Part of a small language model's weights.
Architecture: LayerNorm before each block, tied embeddings.
Training: 546M tokens, 12004 steps.
MLP neurons of a small language model. Each row is named by its layer, matrix (up: input weights) and neuron, and shows model dimensions 48-143. Each number is 50 + 12 x the weight over its row's rms, rounded and kept within 0 to 99.
After each neuron's rows, "fires on" lists the tokens most often at its 100 highest values on Wikipedia text that the model never trained on.

L7.up464:28 54 57 50 56 50 54 31 46 28 73 51 48 70 46 33 42 65 53 53 42 54 42 53 67 44 53 54 61 59 84 58 36 78 59 52 63 60 48 40 50 40 47 43 49 52 56 50 55 49 42 56 69 38 42 33 26 25 46 39 40 57 71 45 64 46 68 64 65 46 58 61 36 42 40 31 83 37 54 82 40 47 37 52 39 48 64 40 26 54 57 52 52 38 64 47
fires on: " up", " $", " thr", "eg", " was"

L3.up466:42 30 41 44 47 44 57 61 50 56 60 25 70 63 43 48 30 51 52 46 39 43 68 61 42 51 60 52 14 56 48 46 58 49 74 59 46 60 50 50 34 35 50 58 57 59 69 36 42 73 69 59 55 49 44 52 51 49 49 51 59 58 49 36 64 62 62 55 47 61 52 28 67 60 67 50 63 57 42 55 55 72 83 52 57 24 40 47 48 34 29 73 51 59 22 40
fires on: ".", " until", " but", " Prom"

L3.up106:48 57 60 30 29 36 60 40 45 47 40 39 50 49 37 59 61 48 66 61 56 57 32 56 52 50 53 30 47 71 55 40 64 60 37 54 61 35 42 26 49 47 44 34 68 57 33 44 57 53 40 49 48 53 64 42 58 72 33 35 46 72 49 51 55 39 00 24 60 51 57 32 48 50 48 44 46 60 62 49 38 48 62 48 47 46 75 53 48 57 45 72 52 60 56 56
fires on: " re", "ad", "hr", " dem", " for", " Red"

L4.up358:51 55 51 44 57 47 57 30 50 48 56 46 55 51 44 57 71 44 72 61 38 43 65 58 55 48 37 34 49 54 58 31 42 77 32 53 32 47 33 72 40 35 39 42 51 63 50 49 59 68 54 58 48 44 56 53 60 36 45 69 53 71 39 70 64 58 62 59 57 70 40 67 48 64 47 54 36 63 65 41 68 39 41 76 50 57 59 58 43 47 66 73 45 31 68 41
fires on: "ti", " Kan", " Tamil", " Ga", " Korea", " Kar"

L3.up700:39 59 60 46 40 45 40 57 36 55 32 42 47 57 38 32 55 54 55 40 47 46 43 50 58 35 41 61 32 36 60 70 56 44 53 47 57 42 50 49 69 65 57 27 53 48 45 70 51 38 64 48 49 56 59 34 46 47 17 66 52 74 40 51 52 38 46 31 42 63 39 26 41 62 72 60 45 52 41 57 48 44 67 49 83 41 56 39 62 80 44 55 56 39 48 57
fires on: "\n\n", "|", "/", " for", " a"

L9.up542:37 49 52 63 51 46 42 59 30 51 79 43 52 43 60 46 69 51 38 43 65 29 54 46 41 64 29 35 42 43 27 46 47 62 53 28 47 63 66 33 33 53 38 48 62 61 55 67 45 64 39 47 42 70 54 45 62 48 48 29 56 46 51 63 65 78 55 41 59 68 58 61 37 50 49 29 43 61 43 33 62 66 52 46 56 57 55 46 44 52 58 77 65 54 30 47
fires on: ",", ")", "s"

L9.up139:38 72 50 42 32 51 42 66 47 57 51 31 54 68 33 51 52 49 39 37 53 51 56 33 62 49 58 61 74 44 46 77 46 36 52 52 52 61 55 76 37 56 33 55 61 71 53 69 68 56 45 65 49 51 44 33 49 58 44 69 66 58 35 65 53 64 22 48 56 31 51 68 59 49 28 49 43 52 60 53 54 32 28 47 35 42 57 45 53 40 46 47 50 52 59 61
fires on: "st", "ti", "tt", "s", "t", "–"

L3.up202:25 41 47 70 62 62 55 59 43 61 56 36 63 49 44 37 65 36 46 36 60 39 47 55 40 54 51 51 26 59 34 52 35 55 59 50 62 31 26 72 27 49 61 33 40 52 54 42 46 46 48 48 56 49 42 66 62 59 46 60 32 43 43 63 56 54 72 44 41 30 60 49 63 26 28 67 65 54 49 49 47 49 60 48 59 29 39 51 57 41 44 86 44 57 45 53
fires on: ",", ".", " although", ";", " as", " but"

L3.up141:44 49 51 53 34 45 51 55 63 55 50 31 29 41 50 44 48 52 56 48 55 50 43 49 37 45 56 39 45 59 37 35 61 31 66 63 50 50 58 46 62 59 32 39 46 48 52 58 61 47 45 38 65 42 65 64 57 69 34 55 41 53 66 72 66 51 28 46 62 49 50 33 29 42 46 36 40 57 62 40 66 23 36 60 30 50 34 50 44 34 71 31 49 55 69 51
fires on: " has", " have", " Kin", " Has", " Band", " had"

L4.up722:43 61 39 73 52 42 42 26 63 72 57 50 51 65 43 54 50 60 43 38 66 37 56 49 70 50 35 49 48 63 43 41 48 52 28 52 54 39 45 43 61 67 39 50 45 33 53 64 58 32 60 51 63 48 57 59 59 47 20 46 61 55 39 52 66 65 34 55 46 53 65 50 33 64 47 35 45 24 43 44 43 32 61 62 50 51 54 50 44 42 57 62 48 42 56 45
fires on: " Gri", " who", "r", "ers"

L9.up604:48 65 30 45 47 52 53 48 53 36 53 32 50 59 56 46 39 33 54 74 49 38 37 39 60 64 56 51 45 43 47 48 48 37 62 58 65 62 44 85 25 48 42 45 64 67 64 70 49 53 44 51 66 53 41 47 46 52 67 49 43 38 64 57 36 44 29 52 58 23 54 66 72 46 62 25 50 46 58 53 34 53 57 41 25 39 59 52 56 49 50 65 55 68 43 59
fires on: "g", "d", "n", "w", "b", "bl"

L4.up341:43 23 38 52 61 42 55 49 45 51 74 56 55 53 63 46 47 29 57 50 40 58 35 62 28 75 72 43 49 36 46 68 77 57 50 84 53 44 41 57 42 48 66 41 27 45 52 39 40 58 71 38 43 58 61 26 44 62 52 47 54 52 46 45 45 62 72 47 47 55 59 44 50 47 34 66 56 72 51 58 57 60 76 42 54 32 43 57 20 51 26 45 61 59 46 52
fires on: " only", "ly", " as", "ally", "ely", " would"

L4.up18:41 39 37 53 42 25 25 52 41 45 56 38 59 80 43 20 57 46 48 47 29 46 55 70 46 49 56 67 53 40 63 41 56 39 52 52 37 35 55 59 44 36 44 81 27 36 49 48 50 61 52 60 58 61 48 80 64 44 51 63 58 53 52 29 51 56 57 34 60 28 59 63 43 86 63 53 33 25 44 64 39 38 49 61 52 38 32 33 68 29 43 55 45 55 58 49
fires on: " an", " =", " as"

L4.up57:31 53 67 44 45 59 66 38 49 67 45 65 42 25 23 59 32 73 39 44 54 53 40 49 52 34 62 74 15 52 43 50 58 42 76 49 62 41 53 35 67 34 39 54 48 35 46 63 50 50 66 47 49 60 46 70 62 65 51 65 61 43 52 53 57 55 49 57 63 56 55 39 39 48 39 45 39 51 11 59 46 58 49 36 50 22 31 47 67 28 55 48 47 57 45 56
fires on: "O", " Rh", " exc", " had", "Al"

L6.up390:56 54 53 54 70 44 46 51 52 43 72 58 54 38 34 51 62 35 46 29 52 45 35 74 19 51 59 59 72 50 30 38 41 39 50 56 77 58 60 41 68 52 36 50 30 59 38 63 49 55 66 31 74 64 50 50 66 41 34 54 60 51 60 48 66 47 72 68 32 60 48 45 34 48 65 42 45 55 49 45 53 56 45 57 46 49 74 45 40 53 54 58 53 74 19 50
fires on: " This", "r", "par", " this", " She", "cle"

L3.up387:39 33 52 59 42 42 58 61 47 59 53 52 56 57 56 17 62 73 53 42 49 45 62 55 39 49 64 57 18 37 42 40 47 51 67 45 61 46 45 62 31 33 51 33 48 62 44 49 50 73 55 62 66 43 35 44 44 44 44 40 59 55 40 56 51 54 54 51 42 28 69 39 49 26 50 62 66 67 44 47 45 70 64 62 46 25 38 59 56 51 56 68 45 53 44 53
fires on: ".", ";", ":"

L4.up334:60 53 53 34 58 53 53 57 40 70 59 59 75 59 52 37 43 32 50 50 38 48 48 58 52 70 50 46 50 30 43 57 46 52 58 59 38 32 23 40 47 47 57 49 59 41 44 36 65 54 55 57 49 36 50 39 52 85 33 31 50 69 40 37 65 51 47 55 52 38 59 59 76 59 37 47 35 76 61 69 47 51 84 22 50 41 56 44 42 30 41 47 60 54 46 40
fires on: "ly", " other", " even", " both", " as"

L9.up574:49 48 37 59 33 46 46 45 59 52 55 31 50 64 25 60 46 55 45 34 62 40 50 49 57 51 68 57 70 53 21 36 48 48 83 59 72 43 51 63 57 49 40 47 71 58 34 82 44 60 38 56 61 49 52 44 37 61 55 46 32 49 63 52 54 70 43 66 44 33 56 40 42 59 57 48 61 47 50 47 44 45 47 45 42 41 45 41 87 39 43 44 42 55 59 45
fires on: "–", "-", "ti", "hi", "=", "bo"

L4.up466:29 64 59 60 47 40 37 43 45 26 59 45 74 50 29 39 41 42 59 54 53 58 41 65 52 44 70 60 60 41 53 39 53 39 34 38 54 59 59 41 73 44 32 51 57 27 50 43 23 49 49 47 54 49 38 54 42 45 35 60 38 35 40 33 59 51 39 45 84 29 65 63 63 54 45 44 47 40 41 66 48 45 79 54 57 61 62 43 32 44 40 55 49 75 54 41
fires on: "ing", "g", "urance", "th", "ling"

L3.up615:51 44 66 50 39 49 51 33 33 37 55 25 39 39 42 61 51 48 42 52 36 54 34 41 62 53 44 68 60 48 69 54 71 51 59 48 52 20 43 69 72 60 57 52 64 48 56 57 63 64 62 31 52 37 46 39 46 47 54 74 35 47 48 57 66 50 29 48 51 39 24 55 52 66 52 47 60 45 44 71 38 48 41 18 56 49 54 28 50 41 49 44 50 41 58 42
fires on: " is", "=", "per", "si"

L7.up566:49 60 42 54 61 37 38 46 25 18 46 54 62 64 44 76 56 40 52 70 33 56 54 49 52 53 45 60 52 61 64 58 65 48 42 73 24 35 49 35 47 49 54 55 25 41 72 67 60 42 59 55 45 60 48 44 15 31 50 57 40 52 74 31 58 55 47 57 43 41 43 39 61 45 54 49 64 33 67 56 52 39 49 43 55 55 37 43 18 55 67 43 65 53 65 58
fires on: ")", " cons", " up", "olution", " $"

L6.up150:52 62 56 62 56 46 47 70 46 62 44 45 58 40 49 46 70 47 24 31 52 58 64 45 69 54 72 64 32 48 52 54 54 62 58 56 47 50 42 44 47 61 66 62 53 35 49 51 37 34 52 42 48 42 59 28 50 50 42 51 33 52 46 50 43 56 66 78 66 50 61 51 47 55 40 54 52 35 41 30 71 93 29 46 50 40 73 41 32 39 40 64 52 50 31 52
fires on: " Z", " Bru", " Bra", " Tw", " Lan"

L3.up708:52 31 56 75 68 46 55 54 50 60 67 55 64 48 41 30 21 48 56 51 58 37 38 73 52 58 56 64 54 40 56 63 67 23 47 53 35 68 60 53 69 40 48 48 62 50 51 38 23 38 47 58 76 21 41 44 52 48 57 35 41 65 47 36 55 48 56 55 41 34 65 56 42 50 50 47 62 53 34 45 36 32 48 55 58 37 59 31 65 50 40 52 42 46 58 31
fires on: " goal", " years", " year", " order", "our", " land"

L7.up551:33 51 50 47 51 49 48 39 48 49 75 53 50 58 51 43 52 47 53 53 48 50 50 54 42 51 39 25 35 49 45 29 00 29 49 53 45 68 45 52 39 50 69 49 49 49 33 56 72 52 51 50 43 51 43 67 45 43 50 42 47 48 49 52 83 50 35 41 50 49 68 36 52 33 54 19 72 49 49 43 51 87 49 63 50 61 73 82 50 51 24 52 48 52 48 54
fires on: "s", " dis", " Ag", " ent", " rec", " ag"

L3.up129:47 45 48 52 52 42 45 60 42 41 37 65 43 60 50 49 42 41 36 25 49 41 64 38 26 53 45 60 36 54 39 36 52 42 50 52 56 39 24 51 20 53 62 73 58 45 65 59 57 64 54 64 63 55 40 67 43 29 52 58 53 54 55 42 48 53 62 48 58 47 51 57 51 46 53 57 40 21 70 54 55 43 38 68 54 52 77 47 45 57 54 52 77 30 43 40
fires on: " $", " some", " Male", " don"

L7.up414:71 60 51 44 62 41 54 53 56 50 45 54 55 68 54 59 17 59 44 69 37 59 44 28 72 48 62 51 21 59 50 53 55 47 44 64 62 52 26 40 56 33 50 35 46 43 52 66 63 50 38 64 66 41 60 47 03 24 51 77 37 41 67 34 52 55 50 64 74 38 45 58 70 72 45 55 58 35 61 51 54 71 51 30 62 48 45 42 39 46 76 45 42 55 63 49
fires on: " up", " was", " also", " be"

L4.up664:33 64 56 58 41 62 59 56 28 69 45 54 37 45 53 55 38 70 70 58 67 56 43 60 68 50 36 57 59 46 50 24 43 65 51 51 57 46 52 44 78 54 36 40 22 45 47 68 61 62 55 40 64 49 55 70 53 50 27 45 24 52 53 65 52 75 34 53 34 51 57 50 47 71 52 40 42 40 60 54 59 32 48 74 45 41 58 55 48 37 67 40 50 62 67 42
fires on: " van", " there", " have", " has", " help", " career"

L4.up700:26 58 41 50 50 53 49 34 59 29 39 58 67 47 25 41 29 63 44 40 57 46 45 55 53 29 38 45 32 50 65 70 35 50 67 51 45 47 58 34 59 38 51 55 55 62 57 78 37 57 49 54 52 51 39 71 45 37 39 51 56 50 46 53 45 60 59 63 33 72 47 27 57 63 63 64 51 35 36 65 52 39 37 44 40 67 41 45 73 53 42 65 66 42 62 37
fires on: " who", "al", " his", "lee", "{", " unable"

L3.up233:55 41 70 40 28 53 70 45 48 74 51 46 67 50 48 59 47 58 41 47 58 27 85 41 50 42 43 48 55 52 45 59 50 60 63 39 83 57 56 50 57 45 49 62 65 34 26 47 34 74 51 55 62 44 50 47 68 50 44 58 60 70 41 58 53 56 50 43 63 79 59 39 47 47 62 65 38 45 50 57 39 64 45 70 46 34 71 39 47 58 64 61 55 42 60 49
fires on: ".", " m"

L6.up502:46 59 67 54 55 65 46 31 50 45 48 35 31 54 56 45 39 69 71 62 51 33 40 59 47 42 45 40 57 42 64 45 47 48 42 44 48 41 32 55 58 52 40 35 49 25 62 51 59 45 49 39 34 38 50 47 49 75 62 53 56 50 34 72 53 48 66 43 23 70 57 57 54 36 23 54 37 59 60 68 56 60 47 21 50 41 38 51 57 45 64 57 47 50 30 57
fires on: " an", " years", "и", "zh"

L6.up765:53 43 53 54 57 63 66 45 52 49 39 51 54 52 51 34 40 56 60 55 40 36 47 33 66 64 44 65 48 42 44 39 43 38 56 41 45 57 35 30 65 48 37 04 51 49 53 55 55 33 59 46 45 42 49 36 43 43 51 21 45 63 53 63 65 52 67 62 55 74 67 45 63 56 18 42 35 55 40 36 55 45 51 53 52 29 76 44 44 69 16 68 52 59 29 38
fires on: " years", " Time", " life", " miles", " career", " statistics"

L6.up674:46 56 46 65 63 39 50 42 56 41 55 62 44 44 54 44 55 62 55 56 48 40 65 60 63 50 53 75 61 37 33 62 71 68 55 58 59 25 47 35 36 58 61 25 33 49 44 47 30 32 70 46 56 67 57 65 54 15 51 44 46 49 68 52 50 26 44 70 46 61 56 52 48 60 45 54 46 42 48 53 33 57 59 53 44 50 65 59 48 64 54 61 42 25 52 46
fires on: " (", " a", "{", "ra"

L4.up667:56 30 38 76 45 37 49 32 47 36 62 31 41 32 44 37 47 59 35 54 56 40 39 55 43 58 43 47 33 54 55 56 54 38 69 76 46 54 51 57 47 46 52 48 64 61 52 71 42 34 52 53 44 49 44 39 33 64 50 50 66 59 65 43 30 55 70 79 46 39 28 43 53 79 44 25 77 75 60 66 56 66 40 55 44 41 38 36 70 64 49 47 54 65 60 66
fires on: "uki", "ji", "ali", "za", "aba"

L7.up174:53 31 22 39 49 64 47 61 25 51 46 53 59 46 53 40 51 45 69 37 55 54 46 29 41 18 35 51 42 53 58 44 39 59 47 69 65 45 35 53 46 34 51 44 52 56 56 47 55 11 32 51 50 58 51 41 46 41 52 49 66 48 60 68 52 65 44 43 76 54 48 54 59 45 52 51 32 48 43 59 64 63 49 45 77 43 38 40 64 66 53 27 62 51 52 51
fires on: ",", " and", "\n"

L9.up745:42 78 40 57 62 56 75 58 61 51 54 60 48 44 45 56 32 50 42 35 63 46 57 55 41 42 42 66 38 64 48 68 66 57 36 57 46 50 46 50 61 25 41 44 61 39 57 41 65 64 65 57 46 33 44 52 25 53 40 62 72 45 49 59 54 64 53 56 51 68 38 39 45 42 31 37 50 55 32 36 47 46 62 44 67 28 48 44 38 38 33 64 39 44 59 52
fires on: " and", " to", " of", " in"

L6.up130:36 45 72 51 70 34 47 39 50 58 54 67 35 54 50 44 55 55 60 23 49 32 60 44 47 58 33 47 31 40 64 58 52 63 60 51 72 63 60 45 45 59 84 64 46 42 64 58 23 59 50 64 35 66 51 52 57 37 46 56 56 45 27 30 54 59 64 52 62 62 56 60 55 38 50 86 38 78 34 43 73 64 48 71 50 60 58 47 38 44 43 60 34 71 32 52
fires on: " Z", " s", " Bra", " Tw", " V"

L3.up332:44 65 59 43 58 17 53 45 49 67 60 35 37 66 45 33 57 43 56 26 42 50 48 64 66 55 50 49 54 40 53 35 50 55 52 58 45 39 55 80 41 49 43 48 47 38 66 58 45 45 56 50 56 44 51 71 43 30 58 67 54 61 61 74 30 63 39 49 58 60 35 53 09 55 80 56 37 34 28 41 60 46 44 49 60 40 41 55 50 29 24 51 41 42 53 57
fires on: " =", ";", "ris"

L4.up398:45 42 57 26 59 60 50 67 49 47 56 48 39 46 29 62 42 47 59 54 59 36 52 77 40 57 44 67 31 58 78 57 37 57 66 53 30 51 61 33 59 54 55 55 61 45 26 43 48 56 41 70 50 44 19 32 47 66 53 77 56 37 70 68 62 65 41 37 40 58 52 49 34 45 67 64 60 34 59 52 52 46 73 36 61 58 69 40 60 66 47 59 65 46 55 44
fires on: " to", " until", " circ", "et"

L3.up144:65 45 41 63 44 52 57 72 33 71 38 62 55 47 49 40 36 56 53 60 63 28 64 56 55 49 69 50 49 68 36 62 53 53 60 40 59 54 34 49 43 32 39 73 62 70 41 52 37 44 45 67 66 46 46 43 52 65 56 47 34 81 61 44 69 58 61 56 58 51 65 35 45 53 35 81 51 46 39 72 25 62 46 60 38 43 58 50 61 66 40 58 58 45 36 48
fires on: ".", "yg", " DF"

L4.up344:36 33 43 70 56 36 44 59 43 45 52 56 36 62 44 38 29 50 42 53 36 52 52 51 40 68 40 48 40 33 37 45 29 40 44 49 54 19 49 45 48 40 54 54 54 46 41 70 68 35 55 61 36 58 49 48 58 42 42 53 49 52 35 55 47 84 65 56 45 19 50 55 59 45 46 67 37 63 55 57 59 25 64 66 43 42 51 44 50 53 23 79 66 44 38 76
fires on: ",", ":", " as", " (", "—", "("

L3.up556:57 45 32 67 48 40 18 61 44 36 50 61 63 50 49 51 47 71 51 46 45 40 50 47 59 53 18 71 51 32 28 44 72 39 50 69 73 44 64 72 42 68 53 37 60 54 58 66 64 46 56 53 54 44 63 55 52 66 52 69 42 33 52 62 43 51 46 35 53 79 63 53 63 54 34 52 65 56 69 55 65 43 61 48 46 26 79 41 60 46 72 50 55 42 56 55
fires on: " American", " a", "\n\n", " micro", " Top", " German"

L4.up150:75 58 68 46 34 61 28 37 64 54 26 41 64 57 38 52 60 49 31 57 48 61 44 24 81 56 52 46 58 28 52 44 60 39 37 61 69 42 37 48 51 49 43 53 47 61 50 63 35 50 33 58 52 60 76 50 65 52 65 41 51 53 53 53 51 37 50 51 55 52 42 36 41 52 48 43 46 49 36 50 44 43 39 51 45 65 63 61 47 46 18 58 58 46 41 50
fires on: " public", " part", "reat", "eral", "ort", " look"

L6.up582:43 73 78 68 20 47 52 59 52 47 45 31 54 52 57 56 48 25 28 56 62 58 50 43 38 48 63 55 47 73 60 45 25 29 44 35 26 42 59 73 32 51 66 57 71 41 43 66 59 42 28 49 39 38 47 44 53 68 57 63 40 60 67 73 48 62 48 49 53 30 45 70 35 63 41 48 50 55 55 56 40 47 64 45 56 48 21 47 42 55 29 55 69 47 31 53
fires on: " rec", " pl", " ren", " Got", "yg", " Pl"

L3.up587:51 46 62 35 21 60 41 55 71 29 29 39 43 53 48 40 46 22 60 44 56 60 36 54 57 50 68 46 41 52 40 57 57 37 76 45 73 54 44 53 48 64 54 31 61 32 70 49 26 44 62 46 40 47 50 41 38 58 49 48 37 69 56 49 60 40 54 49 34 64 52 46 56 51 49 48 32 49 56 52 71 66 55 43 58 17 42 52 65 56 37 58 71 42 54 50
fires on: "\n\n", "\n", "°"

L9.up415:54 42 46 59 46 37 56 49 57 57 73 42 28 55 38 27 55 46 39 28 47 63 59 47 35 49 50 68 47 59 41 60 52 46 57 47 71 40 47 61 60 41 55 58 60 26 46 63 59 62 43 67 50 58 27 55 71 43 49 66 44 58 29 42 62 47 46 54 52 26 66 51 61 46 39 43 30 54 32 59 42 48 73 55 41 30 45 45 61 46 72 71 62 44 65 50
fires on: " that", " to", " his", ".", " as", "-"

L6.up547:62 40 52 28 37 60 44 49 55 42 43 59 52 49 57 48 55 51 57 34 47 25 38 38 38 58 56 36 61 56 45 45 59 48 46 49 55 47 62 46 37 51 72 47 84 64 57 29 45 28 43 64 55 37 49 42 57 32 45 64 41 45 61 60 56 51 52 72 57 42 54 66 58 04 71 56 59 40 63 39 64 43 72 52 55 38 42 48 32 54 46 32 64 33 40 56
fires on: ",", "ra", "ea"

L4.up5:40 38 49 54 41 44 53 62 53 53 53 36 30 49 68 36 46 43 72 53 44 47 41 49 68 40 41 48 67 57 36 52 48 54 55 29 65 55 56 43 41 52 37 43 49 39 46 70 46 41 64 50 46 39 59 70 35 49 23 64 34 57 32 31 50 41 26 53 51 55 55 40 65 54 45 42 21 37 33 40 49 56 54 48 38 48 44 49 39 69 69 42 30 48 56 56
fires on: " time", " has", " power", " footballer", " lit"

L4.up36:49 59 57 64 33 52 47 49 11 59 48 45 55 64 36 39 44 18 52 51 35 54 60 53 71 66 44 56 52 51 49 70 71 34 51 74 61 48 53 66 58 72 53 67 71 52 43 39 49 33 53 41 68 38 51 56 62 55 32 48 56 83 35 44 32 47 60 52 49 57 39 48 47 54 51 59 41 57 40 57 40 32 42 68 60 45 56 28 62 52 53 49 22 60 52 51
fires on: ".", ":", "mi", "cc"

L6.up364:43 42 44 57 55 42 50 39 54 46 36 55 62 49 48 49 28 56 52 47 72 24 49 62 46 38 24 42 49 52 51 51 37 47 61 52 49 29 40 53 46 61 48 40 56 59 69 65 57 51 52 55 53 21 38 33 38 58 52 69 50 46 72 98 60 41 67 52 42 71 54 63 42 36 42 73 53 60 71 37 50 50 41 33 46 47 43 24 43 49 83 61 42 50 59 56
fires on: " an", " a", " W"

L3.up734:32 34 60 53 55 49 57 62 54 38 46 74 35 46 49 46 47 66 59 45 62 71 70 48 64 40 34 38 44 32 32 39 53 57 42 48 70 50 48 53 57 26 44 57 47 59 58 72 44 63 32 54 24 29 48 36 54 37 21 61 33 39 35 59 49 37 65 35 52 42 43 77 50 67 40 64 47 58 57 42 45 52 73 54 56 52 52 46 45 59 59 52 36 53 42 23
fires on: "7", "ea", "3", " mac", " Genus", " &"

L3.up501:41 43 61 51 55 47 44 55 54 51 72 18 53 37 35 33 53 68 77 58 55 40 41 50 47 62 33 44 49 26 34 40 51 48 60 63 65 53 60 44 26 45 58 54 53 41 67 52 64 66 36 61 63 49 42 45 59 50 34 48 40 17 46 52 55 82 63 40 70 45 51 61 60 41 64 30 55 39 70 65 47 46 66 40 64 37 37 43 49 23 56 51 48 49 34 66
fires on: "on", " II", "”", "y", ")"

L6.up101:13 61 62 55 51 28 53 46 59 67 46 51 83 42 43 60 54 43 35 43 45 39 58 39 65 59 59 46 40 65 55 55 35 59 48 43 23 49 51 64 40 62 48 52 34 38 55 59 50 46 36 70 43 64 54 53 46 48 52 61 45 57 51 64 27 43 41 42 41 47 37 73 40 62 72 63 49 64 40 41 48 53 57 41 57 50 26 77 65 49 38 40 70 67 61 50
fires on: " Pl", " p", " att", " ass", " Que", " pl"

L3.up629:48 41 47 64 74 52 50 48 62 70 70 49 70 62 36 40 38 58 51 53 46 18 44 59 61 36 60 43 58 41 46 57 63 37 41 16 63 54 48 45 56 37 75 65 46 35 47 58 41 42 47 44 49 35 56 54 65 43 55 39 46 59 62 62 37 41 46 63 52 34 47 44 28 64 61 53 43 71 50 34 51 37 34 72 56 50 45 50 51 32 49 56 49 80 64 58
fires on: " time", " years", " goal", " entry"

L4.up713:39 56 57 55 44 42 58 44 59 54 54 58 43 46 47 54 24 36 60 39 53 48 42 41 81 37 34 46 37 56 62 49 38 56 60 60 49 69 62 39 69 43 74 28 44 56 57 60 60 60 62 68 42 44 64 57 62 29 33 41 79 57 57 65 43 50 75 70 43 57 63 27 65 46 53 57 44 40 37 51 70 30 45 52 56 61 51 43 43 51 34 53 58 56 62 38
fires on: " his", " their", " through"

L9.up375:57 47 39 46 62 48 43 15 67 51 66 33 61 69 49 52 60 32 47 50 46 55 54 35 57 55 26 50 60 65 34 52 59 30 64 41 53 50 49 58 56 34 51 32 68 64 53 58 46 45 53 68 72 40 53 48 54 32 26 54 53 23 54 35 43 42 41 39 59 46 51 63 44 59 70 32 46 36 34 69 51 58 57 57 44 60 46 38 39 46 64 70 65 48 52 43
fires on: "n", "i", "k", "t", "g", "u"

L7.up84:51 38 48 53 55 53 47 45 48 52 68 59 52 67 39 50 57 48 51 53 47 53 53 50 35 47 52 75 34 49 58 57 67 36 46 52 44 68 51 89 56 49 16 53 48 51 59 37 44 45 53 51 55 52 38 44 49 61 69 52 51 20 51 48 37 47 75 36 46 49 48 45 35 85 91 55 35 51 51 31 52 60 52 33 51 26 34 51 45 48 46 52 50 53 44 48
fires on: "in", " term", " an"

L9.up673:50 48 41 66 55 41 74 34 47 46 62 32 61 48 36 54 25 50 37 58 40 28 55 70 59 33 47 33 62 41 48 44 28 58 53 49 57 41 55 41 53 45 38 40 64 50 34 44 28 59 54 64 37 59 44 45 57 65 45 64 73 46 58 50 43 77 51 62 58 80 60 40 42 44 60 55 42 53 58 55 61 53 61 58 47 38 54 43 48 54 51 31 68 59 58 56
fires on: ".", "ut", " Score", "r", "ame", " 4"

L3.up719:42 56 65 48 28 53 35 54 58 65 64 50 51 60 46 61 73 43 57 53 50 43 48 45 46 58 44 19 40 52 60 46 52 53 49 33 54 53 55 57 66 57 44 33 58 62 60 55 38 43 55 49 42 45 56 73 59 61 51 44 38 25 58 19 50 35 34 46 46 61 54 40 51 37 69 56 57 63 36 56 39 73 35 32 32 56 55 48 47 56 22 58 75 50 45 59
fires on: "=", " he", " artist", " his", "yard"

L3.up652:43 29 57 60 56 60 48 53 73 50 51 50 46 48 42 38 61 46 46 43 51 44 46 48 46 37 38 42 49 69 34 41 51 50 57 21 69 67 51 49 35 46 57 47 52 36 85 60 48 70 55 53 36 49 50 36 66 58 65 53 28 41 40 48 55 41 54 41 58 40 61 71 57 55 44 41 48 60 64 65 69 60 27 55 27 29 35 33 62 50 48 58 70 65 56 58
fires on: ":", "\n\n", " =", "°"